Weights of a small GPT-style language model, trained from scratch on English Wikipedia.
Architecture: RMSNorm before each block, learned positions, no biases in attention or MLP, untied embeddings, capped logits.
MLP neurons of a small language model. Each row is named by its layer, matrix (gate and up: input weights) and neuron, and shows model dimensions 32-223. Each number is 500 + 25 x the weight over its row's rms, rounded and kept within 0 to 999. Numbers have three digits each. A neuron's up and down rows have the sign that makes its largest values positive.
After each neuron's rows, "fires after" lists the tokens most often just before its 100 highest values on Wikipedia text that the model never trained on.

L8.gate442:473535499494541469492519468508475478488472494504486442535540467492497499511504470514490476461489537512540521526493518443465501572517487501507480502474474523461514528489491502513532548473510497516491440488501485507501517469503459515507527485503529500507483454489513487503488513499527523512503463468520472485507466502511489561453486508533493506478487504483490528462482478491498504477509482510486524514488498484494479465509475542537521470486524491499534454470560488508473485453512471508471533455480480539505531530463517525539460446516450516517486467524495518533511494494480488497
L8.up442:449513540516525507469536485510514514468483496482526488507511491460510568484499497510470479480454480539513511510540557507467497534503476514472505518505516506498532496450501533473488518460473491493534469540525529493525492487531505499501522476494548537499479473497481519479503474506543523519505513471504493519511511471530507517458487516501520498490505501512522499527497520508507478479467453503503484491481521490536480502521497507509530475492490512525508516542505491463483470516513526467491523439520467522486553506487498525510509474451489514548508534550444516525503485438474514466
fires after: " k", " j", "h", "e", " h"

L8.gate18:537474500485498503530510484502518490512531452515480510542483495548512476497539476529508497454483514504430458483530495503512493487524489473497524512498510523527500493495513488535540446519492434516487468491490482532492515513537503481507508496465478500497502522514516492505462474511545441540482449466494495534510510533476547502520514514513493521513504491527500484481485493471462471510429520406493487507456496523488483496517499527435492494471501525489479477519482489490517502488470459469511469491513506494500504530504501509527482492514506512528480503510497433488506529496496474480
L8.up18:510483497485502481510490517494484443527509470547490522461443487532524514488517477522485500517506528496508452533500531506527514515490496497520490463532505524494497519546467484495502456483493477489513473492511468494486535527530480452535501520511466498498511482528491484497499503497508501533498497474468504499482468532514535554491531513533506484540474537465479492465534519484517514488511520450478472520489458522448498519490431520488484522514513524455508512489500477469460510508469492528531546497485531432516506500494505568507492492494529497541452482474508493494555497498516484473
fires after: " l", "ur", "ir", "est", " up"

L8.gate170:490527482547476503467454492503530497494503497460501495504499501497454531471481523486495478513516501479523544492513519446497516512502492494510504532540473520502482491464479515480516474446508518517456492513466518503520528519499481520510450491468486485459523488477511499476491479484482485453570515494516475527551526517496506526486491490456523530483502484536483507546529459514498535495491476564532540523492508480529513461561499494517506497484503515519496519533487472527537529474487515461494494510485519524486511496540541472488500530499465503513492514509435499509548537532466512473
L8.up170:529498498446483488515500487501563507426515553460476508471485485499451504506470510488526515491514486480501514473465528490513523544498497541485498516513497514473505525481542477519496510522513505527520523534486511490498498508526494519477522477543474515463476520468525534504542505514498517493491506518510543461517517488454488516520429537484508539536509479480480504480520496515451555502521507492538478505523469491468497554479481480525551453482531561499525513477472499502506489530504435505485506464489465522479488462486484479500538551480462486462503491501498478492503522494495513508
fires after: " (", "0", "ec", " Sp", "s", "ov"

L8.gate354:514479486525500475485519464523496486494498518496495519546534529470505501483490472455488547470544471485459514505487497498482465480508492510528509496491505497510468532487507474498528482481483522462496502538488516512508485525538489495505517495482436507522492496500503501461504525532481531519492472533473477465516509525532495466496504545510499509517413476536504528539531546518505532511511477505536527484507531516476488508514485502454481517497483503482529493503566486536503477510515465538510463505512539509517458484483450494513470503480510469487533576518495490514454453483496455454
L8.up354:534481464500495478470490493527459527490512516496485579519546483518497545511495505485531526515511471511486499471495543460525458525486495464533469514482487476489550550479474536491516506500494529497508523527554490508516496479497497462526494516500499514486540468550531488495492488530455500496498494502528495508548487459477533552481492507535551486510511452448504477470487463503457487504504488477512502442506462502505497516492510476552518556512500505473479534484508505472492500485529502512453515503469493466514555513541540499517507490490519524511515524491482525512534493477529467505
fires after: "2", "o", "4", " V", " B", "ra"

L8.gate365:475522503481489474530506503495493500484504544468492467515487523492482485466507462495480530540518537485499477533514503481493463507519494511513544531500537517512501531501493500497538519530510463501473419493506518500508491504537452523532516488462470491493494492533512506530457515501478501521496488505504499512465482548505516457526538530470488540512479550488491544494445495499525495513479495467502502519458486507460469488493473503462473550458535505459518516487555463494522511515486442513476541484500516555486502469448476485526524497515500500521508474471467508458490493528516424490
L8.up365:484522508501528505488510461527489504460475507466475545490509524504526495490516501472471493478490490495521490490502543463546505491511510541509522526487532490491499477549471522502518513531528485509497517463511515478511439507480519519517533497490461494503508519464493476496471517472502487492478496500535473490501469502462510445527526520467484536456453503512495506504512449503550501553500501494491455527510502448441458495529483500513486509479508479458535480464506498511487492484518496474526502503444476527502511490458530459472517520514484484559489475456477488461476479487565491472
fires after: " C", " n", " N", " c", " a"

L8.gate280:516465519484510508505478488479489482512514526506489472460517490492441461529534452457510492506499468541530486528480515499504439532495505473496504510478506490478523506511483502495540490507519468477517507536496512480475504508519504551517483498501483530531586508477470459524469513530537492495521440517436474480506488505529530460492489491590486505519492474488497508471480529473487523500521504487511521494511484481487496462496557531502487500465514457450483492487503502487522543486498488485479472451481485494497498492467511522479472455488463520469474553526514526482488488471546514497
L8.up280:508492506472524494509482505481531503502498567471523505500467468518491504508477526491507525517535480512486492534499526489477509476492492521506531498492467509516535494488491480441472472480529510484469509482431478525476485542481497505518495490513454497508490467511503537530560528523487530448499471497484495492461468522498508445502510526476499487474564512515485508471524463488497493469485510457482523481502504497497493545499502500488453529496488488500490516511545501502480512506478474502526510437547499502503482520483514520469527513543540517461460507531519502515461541484496501492
fires after: " was", " is", " were", " bec", " d"

L8.gate169:511495484467495485487497460482504512526500539534491500554477503517512503492500549490503504522517511495493508500476508521523538504504510526522481445533508527496494550506529490497462495503524482551501503485481534511495523577507490490504521492493525505550500460501535492530500489547505499500521510554438473528478484510465514493522517511513490504547497496470466511507506519510539490495530543466491475450504506506510529513498454488513507453493518500507551556505496483466481507509512489560515529519490473470501501518494511521498492494479562520505435459539481456468478509541539457493
L8.up169:490493517452499495484513459486529482531528530500522543508475518498481531526509495531524485454464491499474500483509550495480548511478501468521458490520465517487545486498492493462511466515465445490478478478491513531463503524474496496515475486466490481530479496497549485490526500475506537519473508492473455538519483505529522517479441516513482508506515499525469493458465521497500490518503518467498459482458453481505499507490497470490494454499527480519535530476523478496515498503507491521570497493516528504524512515514508520520468489488501508487500544511528498516480500470542480546
fires after: " |", " qu", " l", " leg", "l", " c"

L7.gate5:471472505510498510488507495567474512496473503515491516534507490502496488502498507463493540507509503511474491518527447557505468474469491476494536493490495469541489491498483490483511481508511516484470546475503486525508497546531502509545498516554492492486504531473455506500491490508524462519458483493491538515467526508461492463565479461483442474525499506475473477493501505555505498501494518479494491527495496480498514505535485506497500536479480485481511510498460471457533505495491506532491503521491504498488517534473482514446512529523502486478503507433501457468516505504529500531
L7.up5:522487488493476494500522482515511515516483505502552523525516483504469517469485509520456556482494501536491527550500527522499477487503490496479511476517494492470487526541492487468508514559522496511487516487499499524490487443519528485512479484568483495515506450528505469507485486479521475487465506505414507475509482484475536503551485494475499481516542529476493489438495488518493522523514495501506512504499504516502494511485515498471452503484476508527534538482465491500479485496520500510558542447478546487494499499505480491461524510496472537459517437431508472494516489466542468497
fires after: " a", " ad", " f", " acc", "v"

L7.gate172:558514474455509508546518500478516512485489504572453501484511528496541452494517463532495533507525512547488513483483449497520488521496493441456476479541519472498474510494531529486515525513504516489520496516535491530482544492513476543526470503500514533518544492515496460509489487525538554552521535505514527549513482517495500518502497440548513448487466485490528473529496520506526523494523496489502461533492516539529467494504532541469517516477471501497520482502484511493500513471526523523528461552506503498495510505541465477501500490486511525473502489466505489513552493528502503496
L7.up172:502553461503488496476575474472556495503497497499478480517499472461466498513510524554519494452499486525483481517515505497494480534475505494451539481535504495495491514504525477516499486520496510497460524515461509511502517468525497521489481549515486483478490501488467504496477495493523522491480495484533529496493471499521491518517558455530526490507475517505518494537499496471515504526489542503514482497448499505501556513523464518493468546518504519558516496487481481524501496484481504483547483496495494462515465489486469505474509519518543521487540501449533532454517499536467505422
fires after: " |", " W", " T", " A", " L", "ated"

L8.gate186:492475510492495506473481523512507501541477480494549461481507537498467517499477526475483496458483527523515512490500483468447481481471484489456500496480477534518513501522545485514493504453525505567530528413520498505496485450499499472501518501519488492467534524506496487497460464467478473524507560504507494514507506478499489487509546490512507487474548485507475510501538518489518498475491485543533507483485515483519519540540516513519510535524493542562459517497478489517517534508510495508500488539519503536479519513477482471509509516485530480488530481545506430530530474480554501463
L8.up186:498494504474508485477504505520493474475475487478522553469459508481510514495498474503495526504510498513540451528472471496518489531457482518535489570495499517560504507461468465497509475495525508530495504488535443490461483479495489493522485514518564501463539493566502499483512569494508500494472456493538496481490479540494526504501518513532457475492492459489506484509480514473492471513506491509555518494496531481542474529447473506464489489466503498496529502537512481514498468464542521507502523446506463501495494553485496485519452477450511492514517497486481504462489499495486538522
fires after: "il", " B", "ad", "ac", " b"

L8.gate22:495504464521530498473437464493527482508483479498494496547471526505446506490513519492497522514524480529518490494491489520497481495495494496532479551493519508509474506476490450490486496487486468492542509532503497508487552507489502484583464512518469498483493496502495420510461540508492543524543447529474492536532498456487508510509520522506530515533523511485462476489491487464482528549467509493463496508482468481540504552519497479499499524491513527511459501529514509474502493497499530542469501477486477528498506527494476517528521514500528494507509456481497492532491465424494518554
L8.up22:473499502501560463501468467505524482541493478464494464502475531465463481476453488504514459541532491501537501517513516529484482502516507493525473501495520513521528471518463503492450556513531465527517462502528492514504479530499477491493472495471511511503493454476499495521488535466515488473518474521484516509471522490504484509521510561495531545525511509522460492490457490447466533501476490490489479488541472472525562492491517515520475496537511485529502495524526502488491496543482509497541513500481452524481545520467478513496479499480472516468486489489556420509474453481512546551
fires after: " s", " g"

L7.gate102:505474528538437488536503503522498501501456502499547495479494489527482509494512490500521497494513504510515491540498496487464492478519482525549459511403505473524500513505539505505467482535486501461532522558505528478501450521520487513498507503510455506512530522452486478466491470537453488467442452487460473530525485469500507494512501498480458515513494495499540485499487494481522480515493514495481479491568512512465491508483499447553522526513517445484498520509523521529507528505526513496522486511481517524494517527536528472509517486525505485475502530476488510523520460493499505537
L7.up102:480501510529493479493468468489516497506473529506513518524543517480531549423531475505513528518536541535497504527506481482503461465532487474506471516451503461471448504474465496509481515461530502480494455500501546504497477491492485481515497458537506473546509477474492480512471487522455497519476491440464474537514509472463523488485507471515506471519484496483521475477467476504467469474503510483484529466506511529485488529504538499522494518477499518475512489496485499479496494505483525494436509520459504519495522515516503483533535508505525492498465490470494489474487511420499491544
fires after: ".", " st", " g", " b", " t"

L6.gate400:505468488486511476499533506461539467495461506474435498549523550505509474495474489523529431483573523537509479498516478507513501527482469486516477480527500522511546524509471488507510464540517492479527489505485542483486510517515468509513463493508462490531492462515514468471503457512552487495498450507470498531500517548476534463551501519474484535527478505491450492510512516527511522486511487481479478503512453528511495512508492486468508512522520558499487469470502482496512513459510507497515479486506487541500492491504491513490518491533450534518503479491511480458489477486470486511
L6.up400:534459437491486489506500512507522484483480474508471498503505527439498461504466509490528479511548540542532555486499483459476495509498514490471459493504509520529552524496471456506481471497528505541538502480465542478492485490506451519501447432535490480532495487519499475499491507491519436495541480517487490541490504518480488502539495485495492550508475534519466516511511506507491512514486478486504484509504500500528485499518470515476525507508492509508505431489481484496494502498509501503532511502521530531501515524484495512473508520510497528503504449455522458486513483535456460489
fires after: " a", " |", " to"

L8.gate122:494512505537521528471524546544545461490485510507468483515533533506471516482520503468518440510446480575481491486487494491481499510481461483492481490504471516516508499523475486497492495460484484487494502509464469515523514539494488466498491456532502520495461481534573518502511535486496504519502495510521491475495515577472511528487505528512541500499442482543490476521489530492501497502490469498456489470497500489538536545525511493515481478498559501499509537509528458514539486502483443502490477457475533518499544501470493468516517497449481487496493506497510492537495508528503461550
L8.up122:469457556498502540422463541515491486484478496487505520503484541515472434513480529505477495501502463490490524507454513507493488546522491493514504524485491526513560485510459465477463500481501492472503499479476502494502519532501507461491489489497508531483498506493455519496515481511508513483511496537516528492501522538531483521493540507440505476472485482468481453510461524506503491566493492495520520435514472509507563548450504477496469521474533467506553536502488505512524493466508516493526515465506509479521532580538466462508471497508537533522516501500490440498497488515510481499
fires after: " c", "c", " C", " sc", " Sc", " O"

L8.gate380:532515511514493496517513525469479521484488516490508464485535476481472473524483484477511475512509520486512505486533456461498499514555473491516475506427550526503536476508515477461521463473521500485511470522536534553503496455479527514520495524510494438487524505495501514529485503513472547501497518497466460545475535481496522504474516451520496475509488519500471497492515526501476519525477472465473512480528487519506479468551514519540566530516526554493494465523477493513487478486452527518495501479493550465486502542455514512465500506521528484566476466508515510519520473488501493478
L8.up380:470511511510499523539502557489511504496521499565476508479490499450567500498448498474505464473541499501488502508494493494512508539502477534522500467477507499492503489527497538519521512464467507528501521540536486476503551496491469471552466534507519516456455518493526523494469526500503479486471456475504527462495518487529539500531499506508501517485512492493477480501527530462467505480515482494483519466531445485484498496491422455523513524543504465514508518515487485469489469432490480508507489485527508478515511504500492496481533518498481481505494538462483526562505441508493539476
fires after: " b", " He", " B", " Br", "h", "B"

L8.gate185:512465468474519516481456554499537489511499513517509451545474467505486494494499510469505519479492506524486464520484476476483516471497484474477449454499514509499546470490491448471537506482536502461518501491523522499448535502525505477546515472511503485433520459472486493488541475513497516518469437574507511535469512498482504488483515469495476488517479493512476452500461547522486530502490512490471465485491508553486509477532458491500484509524513487489523452516450457495477503447502499492543501515513496474486513517497522517520515507504520453471541481495535442542493525476513464524
L8.up185:517518472498473493535451518501483559506509491510521498492571490453470465511475503481493577478467541483481485524522517478485499512535517497519480531492462505482476514471520507466492526486505491509511493493488515481473540469465517539527533493501504549508482493506461504499524460529467508498530486547495527518493485477503526487474494442470514484507500492480491525515451497495515526481478514469492501525510518525524543488508487511496469524509522503472449478487478497508484567493522483478490474498511552485463497493533473489541558493503516476462473507505495497506472510548474502486
fires after: " St", " st", "st", " back"

L8.gate301:513503499460542476506487524487527478484506518515487498534458487471491464519509470494485498514500481507493476526523484495497506509488473522510479491466475526467529526510456480527498513488501512505435494517528490505486526512528449508570437473544494489494459517564493476446433517501529496533519493496503499537501465561551516504490519511466454522508527481487496509511470493470513496523472513478491512509453508508487500523494465487482478474484536533499540557517523490513474484517468499552462520508511534494501504530474471527500468551497512503495521546513482514494451502505514519493
L8.up301:506519529508498522543509486528489548511540538507487459513493462515492521481510504467498489527487490443492496488513496487522519522550508487500451513523502503523522502458481481466485503543494493520491490532476496489514510495493546480527495495501484461521531475509507476524474494545468501501513484489476517530522549488440517581490487525501477516486439521512473543516464517519498510470518519490471488514456461491493497505510439501500502481539484458452504475501522489499452484500466468518530469498509521506526493468525498506487481492483511439506541500467502530479484442551514474486
fires after: " N", " C", " L", "N"

L4.gate282:489520554492501486503498523498529518462478500500484502469474542512521496491526492502524526532482503486545528506500492454447514471505520463513443515524532524502514472521512448476512472489465486480464499502513489505498501487512497483517525461486521467517500524525521486472467509484462525523507511518505540527468491494503512507484541508511481518509522513517502539522475447485515468479512532480545467517508475486513465484494519519496525471513484494462509506490477504486511528488486472503509511528480518448492468527504537532481537497495524442509461448554558435489514456519520521509
L4.up282:485489547537479494490552503468511506482524519491490486481527510537524534513479513486492506449511493491498513546515496503484472529500477502510470523515422471499507532549529513511460503501515495472498490542497532478454513498493510518489524497503483504520488500466505530472462558501493459583490492499488478456511525525466444489462492513514529501492532474501497530490504527467489482479470488477496516521516514483466551490474495497509491449498522496555527533497493504443488491509518511500472501460503508580482502501463458499477502479455549496476477514511495490509503505507453519501
fires after: " (", " was", "if", " B", " m"

L7.gate308:495502491520524475514514512488550515559498475475479474460510522502518540463480496525564474479540517497569507479514518510478522466498490500467506483443496493491519495503465508505490503529529504442490475487535512519509486499505502529469515477494506545510496496486548480481488494492464477498496512487538519512475473490495458545509529514520476530495497485504493483496519493456500506499521490484479493476506443563474532497530477460508511508501485517514520501454539492512517485522487505526465509521510489525517468505445525432477541486521525505511498471470517519493499473496462466527
L7.up308:486481477505500514494488491472533462510510482452468484503520526506534529457514508489514505531546511498533525545477516489516461498512477531565467482479483510514511544533522531491534513518525490499496492483558467510525490481530515520493482441533502520490473485448540489508475534487487452458471515508514513538505485513506483538516480508525512495473489527469528503493512477521450521485513485501491439519469481523494528509518513458460485575478482513475488484477519501534573522522462467502483508502516483529514541511532513480519534490484489504494478516486490475515505493512438461474
fires after: " p", " t", "at"

L6.gate335:508477484503493518538531501487526491509489510486477488532510517490467446501499498499498458469465509491470512511494483554499481494497497497513556500509524488516512490509497444489490547516539511487467530521482491490506545442515540538480484521479496491478453434509520485519492499490496498541480481479481495478482493510445484505523459506488514511497511501508503524483503523474485482458501512521513486500460495557475500488509510529508474542536512493520476500492501505532493514500488549500537531458487499481506538475501477498498504511512542499484475461521527590437499490483493505515
L6.up335:503496539521483571481559520471494512541489508559487472472522500528475479471556488499512505479477458541504466551484494548516442543514489482499508519455467468504470492441517501484533464498502500504500511523502525477564558486512485519490513552487473508488483517500531464508490506513510508558473488473495511506471475545512506491434484508483466519509501537496535530498473524493469494477485525491499500531508510480480459499492495500506509511494514502500489536502529504503474505499511474476522498523508478509506517529511496530495486485492537532490475523509445518508474530521460505458
fires after: "\n", " the", " —", " a", " "

L8.gate249:559475487476535524509506550474462511488500552494492535548532519519476543454507512495508518556463509478498507479557519547520489497499533474501484490490508472490472486455501504467523538491525530519480521490518513503501485507462464499544543485541498455492544504483473546491492514482507515492502507521499479509467493477492532493498513510521489498527452534489486471464467557506526497547500531531442496552497474498555474468476510500510501457499505544458514482475498486539510504519504511515514488531487549470470455522515507486496525500490496501500504498483519467489498495493520497474
L8.up249:484497558479482559504545509460500499502492488459507489506501517513478512514487434493474513465484510481465473504501478481519492532510509490515519535485499522477495521535507477487499505470534518487514485510511480464491543535488470515511508497471468521503478532499478496454459514497518497503438461525526553475511471494484487492501504491492524481482512530479519510481502494509500525484524474473481500501516502490507540468528510522532524498505534549500519510487500530452481509459512524471512511503484459485486498513509474499487487494515468525528463487545451530457497459523517547511
fires after: " L", " l", " to", " J", " (", "L"

L7.gate56:448503457550533443536466545517507505544490517455509439506500493480496467498491485491477480518524516447500523484523503507468483501527508500521476505461529500506471531487499486487485490504517491497503495506517512531505525491516502523518467524534537481492500474477506448476473496494495504505508508525497525505503496464507546493480531500576490484510460551515474503503519466491493509508546499491484504493560483463509465503538533477515519510524518469519461476545525470509483506504513542490531504531520521517510491504497521477505515493514504476462528466504475504500510464491506476524
L7.up56:505514488486474499501484508481524505546475512509543566515498512439502527486506521516496504460497453486548511515514494539479464463487482499512459484503507525447516503537535457531501515512539511530494477562522548478502491488472467489489533507504486491469472488468487523506460535467475484499513503509510495497503537477578520519535511501484457518539464534497496469495466506484507553524471457508483447469508451516506513486487484457521486529506492528497504495479527493493502494480492525510531471518504519559508499537543467463533477487471492494480518502451493502492484499503495516474
fires after: " g", " G", " F", " f", " t"

L7.gate216:486478509464493497497486494542485526491510508497492487472496516505509510465501491471518528574524502505489468525486484529497478501507532526491522482518489502528546499494526510506501516514532495496477502476502559532497524490525527532507495523520476485459472500519453456475516505553458482464481491505468494518504504539512506428512535492491467489487534510505445534551468515523524480500498539480501463497486482499493471528484560494533488496501487470473525539545422497502538527491508470472465474540494507482490480536467529506463499522531516514498515497532439446482492487513547499495
L7.up216:528474517511467482480497524508497513511530480466452520526509520477522510462478507476477526529552529511488487516530522540492483507526529526515514502514500446515476512496507434527500523478525501512508454497474535503484564431542526518487471553497541484524514456519494442479507506530501541510472475467502479489499484523535479472517505481462511518489509520538484474535497491498551499518487505508496490494525491522513511511489538509493493501537499515483513516535439511519537503531479492457482458534485503493499465492468452531443506508466520551479491477538511497458500474501539501485
fires after: " D", "D", " re", " Re", " R"

L8.gate7:473526502483529481452472520499507506542510519517496515506466492518510489496510514515523494488518490503511479518499505478494513521537449512481448496505512494463487495502483445545517484550486512519475494447479500519531497471479468516470456527511512441477475467528507487510423521508456480508504473518448479484507474511520491486522489506476530481548488479504442493494498493496512509524468558489468499495504439508536509531485527503489491536512511500435489492469508454513493508472445547475488505528510458534486514515528459482489507508475504516539512473478490537495501514502537469470
L8.up7:484486566484476501467554527423520508487431510481471511498492540483480475483488511479504455520509496484494519529540475532487468527503510487524485501497480527492494517500517484503499508482481492491494495489515465491504563474489479522490472495494549486420474487464477495506484523478493509474526472508503487492477534520507493529534563492481534497514479525511479511533451539476535481500511503505502487529501486489493526490539506499530527504537511516483541423479485448472524478456496462480490504531494478504501496491512476490504448486528469471487489483494519510455506490493499493516
fires after: " H", " S", " s", " Gl", "S"

L8.gate390:502503509512470445501507527482495523531482513512513511478548507513512511499481543481490499501504486490485468522523512510486529518513505492477518459479542504512533530522490511482494481511528508522519476505467493510510480483535505476498488502503529514502506482491528513484497547486510513534493463465513480509461496542498474484506487518501492454537467518510508517514482495507546489507476521455459508473509486427491503533509533516455560537511558486525538449504528467493490488482466472496492515507518509493455482524507468508445538493525516503519494459520473499482472514489531427468
L8.up390:539527481477495525476478476480537505495531488524493486487508506471495490524509481507505496486463525491532494467487531492517532489513514541501469486518527521486495517519522495545557495506500489453521477484491508523505521513450515536475506494482517502534491490497481416507513511462517504500463519520508508431457526469485544498498500517483514537513492483492534476534479502461477511452471487490499494542443471520527501512472520510486472499490499507525489524542502517485499520568477526506495511504494529562488506475495506447505497454478503534525450513475496560562499535469519490513
fires after: " h", " H", " Sh", "h", "H"

L8.gate68:524489466513487523498488508528497504504516493489465480553513513455514494451499504516498479504514505509526491499488539505469509492500472469528510456504506538442464543493479502517541523475518525449473517483475497503459449501516512503525522498486470462540544527509482474512473534540491486524497461489456491545496490511486474473534483446512512478503476488504481505483529502551475522528521472519510477504506499474520490485542481497512528515462522524478534527519492505496506513474488531520486533526447502450491545485509500517523520484552476562467489548515524457493499485469524520508
L8.up68:521501504489473479525492530523511495524515449478499510514505526493492505459514488430486509453539483496498475462520519489513516545505496505535472467464535512511487536480498501473542482476481500481522499491492504516459464503478495479539532532493504522533542524505424484489494524470468547511485481512487487492506538487508483482520522494479525539464491477512528505532556510520526463513493528532508503484475522462550469500525485536445519478493508474521500523495514506508489492518485533514466475518515504499536473512494452484500448511474547543444523543503498484498485473517524521478
fires after: " D", "e", " L", "ou", " Re"

L7.gate251:530470451458521563501469525470525477512488480472491529512517457544507509502575502514481520503491575476511524519506526503521488499473505495514503482503537514517518545508499514472485549531497535524515491504506546480453471495478509511529494522527431504499556517535462492473526511543465483507525496572457515506506476476511517497506465484511537510506518496529505529512511517538495492521487496527527475490498528479516473496496489537473477525493508504510486518479533500474487503532504528529505503496464542486509560446492481542508530477498510485488488470465489456503488500450496505496
L7.up251:502488506518490467469524506516502524510537516497497502518500524482498450502484488504530451499520497519513517475532463510490500574476482499501478499467476457504527456503510484499527493466465473504440543473480443509500529512514486466533509442501520470476477482541546475534480521472528503522494508491489487469477538506496499467519515481526487541498498525464490507527515516456545501526523512492505505543499481549489507510526515505482510498517497484501515474468516482542480509497497530538479464538475449490489416554501547490497509489521464489527523518482507527504488506520527494491
fires after: " July", " in", " October", " November", " September"

L8.gate187:536471497506480460514480470503500486482486511484511531504537502482501484505516459484469510505511501473466479525556496462512503523497496470475475493487512479495508487511492450481478470496492497504467500475541520532480511500516481480517498506548492508479464499492519460559459515500496495492516463496459437504531498492497512494516502465494490523554481475487471474515478481482487503561538517467506449486481468495458532467508487496523489493492499483498482514477504477544481489486479520472528473504507529481457467530525479464499475497465494451501445505454501503500449500501570481501
L8.up187:520505528483511520502509445482464524522478486499519504492483525498520440502514475474492506507480507508480488478537514454531481501510468484508523496461506505530485478499528418484524483457444488481519511502497527507501496470474516542482438543472506516492464504506503496535553510508528514481505507470491425498528550502515541505529522470477514496430522535480496475526513538492492485516526516500491473514541510507492495458480504500479497494512502541511441481452502536512495457471504487473508490490546524508488536543479484489518498504490525496499515504516495506485518488525498514522
fires after: " st", " l", " L", "est", " St", " sh"